Weights of a small transformer language model.
Training: a variant of Muon for these matrices, 5091 steps.
MLP neurons of a small language model. Each row is named by its layer, matrix (up: input weights; down: output weights) and neuron, and shows model dimensions 32-159. Each number is 500 + 50 x the weight over its row's rms, rounded and kept within 0 to 999. Numbers have three digits each.
Before each neuron's rows, "fires after" lists the tokens most often just before its 100 highest values on Wikipedia text that the model never trained on. A number after a token or word is its count.

fires after: "\n" 19, "ed" 10, " was" 9, " served" 7, " member" 5, " known" 4
L8.up42:549396494441401394514470437542545432642608490407465463408627436444583521579519533542522491425522537491563543474459496502506513512492453511563480491489410508572349419513613459533556482458541536498489501470483451528450610544535487472470557522439517525481409435484482503578498518501479566535505525500517503547567441537563482510483616445483507491460488421481592522528440576484459556584505
L8.down42:593430460554534524482493530518550536508445447546393497567465476470462538565535526517519468506468480462486441566398495519490458565483498560509448497552534584516462526454571529524374480572535509491498392432546615422500502550500445516562481504429491570479495498489434491445561555455570464547486536424549563480553521408470531388505502513489483425543454488454474486439520506543510555509440

fires after: "lo" 14, "ro" 12, "a" 12, "ra" 9, " det" 8, "o" 6
L8.up569:500431451442531464430531490405475465387485516455597628498529511498502568460618558519440433510481498452475452477501577461523542491491511575503507522462489530418543502480450544605482427485497415547631515534462453537534531420452431417484439505559547600464498447501437436452419555509584507420459483469442455604507461535460483431471531458604539565497518550555434516536511448534477533563607
L8.down569:454569489410508636588489491474465549490543516495366461554438512419468506542544579485516511452528464448462513448481530530471507480524433468448454544471416409506471544503434461456498507491466524512494533539506540518461493525546554514435551455369492532555537450580505550426349463474378466536466451490581490558516565442484564499513479508552474519480491485548524513529474503498540403489601

fires after: "al" 29, "ac" 19, "ar" 15, "it" 9, "ir" 6
L7.up124:538544656540469522525484473513517570476502525502518551514509509429548476502477510487608519560505471525519456459509479531532381480434536412573452497482436517542413525529476479547569466470468523424494501418429502499541549556452432500472534491474542535493429532485591582508518437479470435462474447376452532641586488589529517535538531547494455500521557478442472505443559508366536505477535
L7.down124:501436527461514495464492535550503443489529503484516455448558490497499498457534460557502482489546556466489405508559381450431580441580459411552452475584438496517539441569487501455442524501541447611492479493441405510399448495490501537576529492537494517559523557475551491463539505468431385410559497504434485519461489475516503517503480498529600511568461529574429558412489521389466450524493

fires after: " in" 35, " the" 11, "her" 9, " In" 7, "tern" 6
L5.up444:476515420442494499512461578634656557527528415475478518473450529489501525429502504555460469492506476510508434573514450486466481499499511515476512509519523553464535476511504546427557474540460517550435611520359533475519448530465552478486520470537490557472539607475500444645521556583476471622500506489472502443488550480496520533331553495504474553454556536585451441597407499534524560526446
L5.down444:460359527528536466549552531474545493523430522534396507514482554446518487447465601518448464532554471504520465460564551377547514498480569471445501486499469458418470420551470569582459511423460430499508452461540435511529581461552474533553486499467582416484517455564454532516433557584524412514522586423460493574478511458474481445467499478546531551631480527445535535482522538435535443554556

fires after: "," 29, " f" 11, " m" 10, "g" 4
L6.up372:436547508539463475453421531510469504568484502525458523495463500498492580560444531457483534383454499454564551467473478484498557526526501481482449553574575548405497462439517459498545436448541532489624484556586432568627377464498465575523494417483510500541560501489566578542504546507524486508412470453574490448562564474444350484573492422413459445436539496472439572548444494487474569488391
L6.down372:524487495516574497487511617569544464520482506530484492468484573420470520453447563455493507447436434529527539548466597480432471529409519489535397508502578508526499563540451452419562457467503513545523653456552485483469480548519538475491561460425490562510439566497440440521588558544528472495397471430512362526508440544412540630481474456534555520506559537563501472586507464491462472479492

fires after: "2" 55, " sp" 10, "ar" 6, "en" 5, " th" 5, "94" 5
L6.up193:482460565515488423547465476487410517497431444464436499529454427558513504521421468578492535632400449504498567516514434380575438507452404433595513563425501613595482571454519520473579472464553518524533471493475432432417508502432443469461532497512542574473610489509498617494496401461553486514532534538478565548541478545546514462552508557456458509546388547512544565464562458464505580545536
L6.down193:557515528576529444485474493402497520412508524491568564549613553510489532443555440584476464514498533591481490565529427510572440599571496410506458531546520439495535547492525416456493511460464575541482416450516416522438513456544441479477479414557468540509402489581555480437564585454498399489522458377497443514557484412444523418531511450514532526564486515559554477507531608546492651476431

fires after: " Pro" 16, " D" 14, " O" 8, " rec" 8, " con" 6
L5.up500:426422529512480516422407420416522486409449513525543456497518556514468493470507453582487531522561535534541540476528552492570483570474548573418445474438435535537447469572380455559464551393476398490523440519530457488481562482577512509446577536463486504472554474484452588451608448460488554502508514539489532421507502571462515518580538561626391460542518509530564529412523492495514552475531
L5.down500:561440470606527458478465556560578454448511454413501438529459405432539456519492408477458505455479494513442482544542448477499567441524475437437508512531526532419489421459458498473509564525558551457522481500484489528526461514398516484601592585522576433513548512497492454502509632462463488509451421393459503457538512587521499447522532511522424512537460493501539529555513453591492452475444

fires after: " c" 19, " ac" 11, " con" 11, " C" 9, " Con" 8
L5.up506:412560449550551441464523511532405564494494506461497516442494502470468495509463467470586493484540446537426456539475527485449549419548498523513502450560450548468513499462442422485468450507469543508602448553459584531531550448428406491496590530436518471498587501448530534545410519444441513519472489507580449468458483423471492525603474422448499454528482525496591446510475473552547474616524
L5.down506:518421528482453467543404490539510467471507462467523390505510609445494501498437487445516554476565535501445495534494532513593568559450507436632392475524425472457592572465555554479532586530433480436443462512458527428536482421484498470565390480505523561515451353436472412490469545526542519475539507461458536545500495515489512512481523513449474460474476605488484487424443571441572467529484

fires after: "al" 28, "ad" 15, "D" 5, "A" 4, "ite" 4, "il" 4
L8.up468:580416502470538516566522421432529482456469604555411421419492423483493539507486533530516521529423517448544483568505569467454461536496498478481515438582408527530518509449480462558453503514383488420476465490430483498528547616585491481578469490600536499565507563434545537533563536483411480586531557487488590450523521524528506522416538530604466533563416542449419530415497528495453590412480
L8.down468:375474496461420584484515431570428544442559502534579571560580477506439567519549454549487421552553540503492445496558429453578460513465481522543493544481556592549550482521477437446617517421562485511464513505615482474509505430447497471456522491394444487449516525505539487547492524505553424416548398552536506504478541496446440554458498433419470479476553518566390534462517406541491514532497

fires after: " " 28, " a" 15, " this" 5, "ev" 4
L8.up311:415442468532488503515474539430514512542453547485508395469564556525422517424562465483526497545573418437470395505603493572517516530523498485567602564494526459476477425588502524466560442431429616516574498460493511473418488448571489436471494531544442564394599570473458505476538415532457511458435461506538528475439504506502586493533564561517462533531542408488403542566517516611500496459539
L8.down311:552494464507489507512542513571516532494373553598507503458486538489472545499520475419487573418464505492443569448529522551547483520458435566447475487492451437526489416479615498503482484531476488525458514443608605572506449490548456432448530520540444450624537537463484546406438377523443535496565466567483515540508459627513531536480487569447539565501492541431483535644585464534464387504572

fires after: " ch" 19, " prov" 8, " dec" 7, " sh" 7, " hel" 7, " bec" 6
L7.up299:499486560471489486534393446461503502458524560468445548480493484408524499586553535497493470473599500469462466544478576573429541488512458559419476495430474520512521462586529520399575433423436416484463551487520515512527446407515472538532513503598522455415554566546506464582449458487556539526418596507512511483494589532454539471430471535488426526450530568462503512406461482575444559430608
L7.down299:441462482434403556522410557501552491482444498446449482385417550534492492588476468555504499550510593522480542491554424577594513526468442605511487482483461474440553500464525467475535496520516480502588588518467558527570528531470481582479442567515555491524399497559531557439492561497596569490555510453454506582571467438536418500412575500544426485590552532434539481489433453501539588461497

fires after: " " 20, " Mon" 11, "°" 10, " Ang" 10, " G" 7, "iet" 5
L5.up134:512604490469509396444489476510514525427434548559560473486457541518489518546487453510540452485529434518418468604632513528447496532503511573538577432456533484546515469430509495481481495424472561517471576508498500545477530457609431499521462508522446495458526495493550517437603548413379526492599515458521449413478474550507493506460473505534465518538493529485451418410491507575447515489604
L5.down134:480538538607426536486486526544475519557473566567516493509531442490506435499565462562441464555414522480473541496608469535441452521382615546557608486479535476523430326447428535510535512494534421457423485484500501490515507462546589510479623466484547485440515533422474508452509543454461415412435516580561523478475575465494461471491506461513551494529456433497447471479523467528527479511492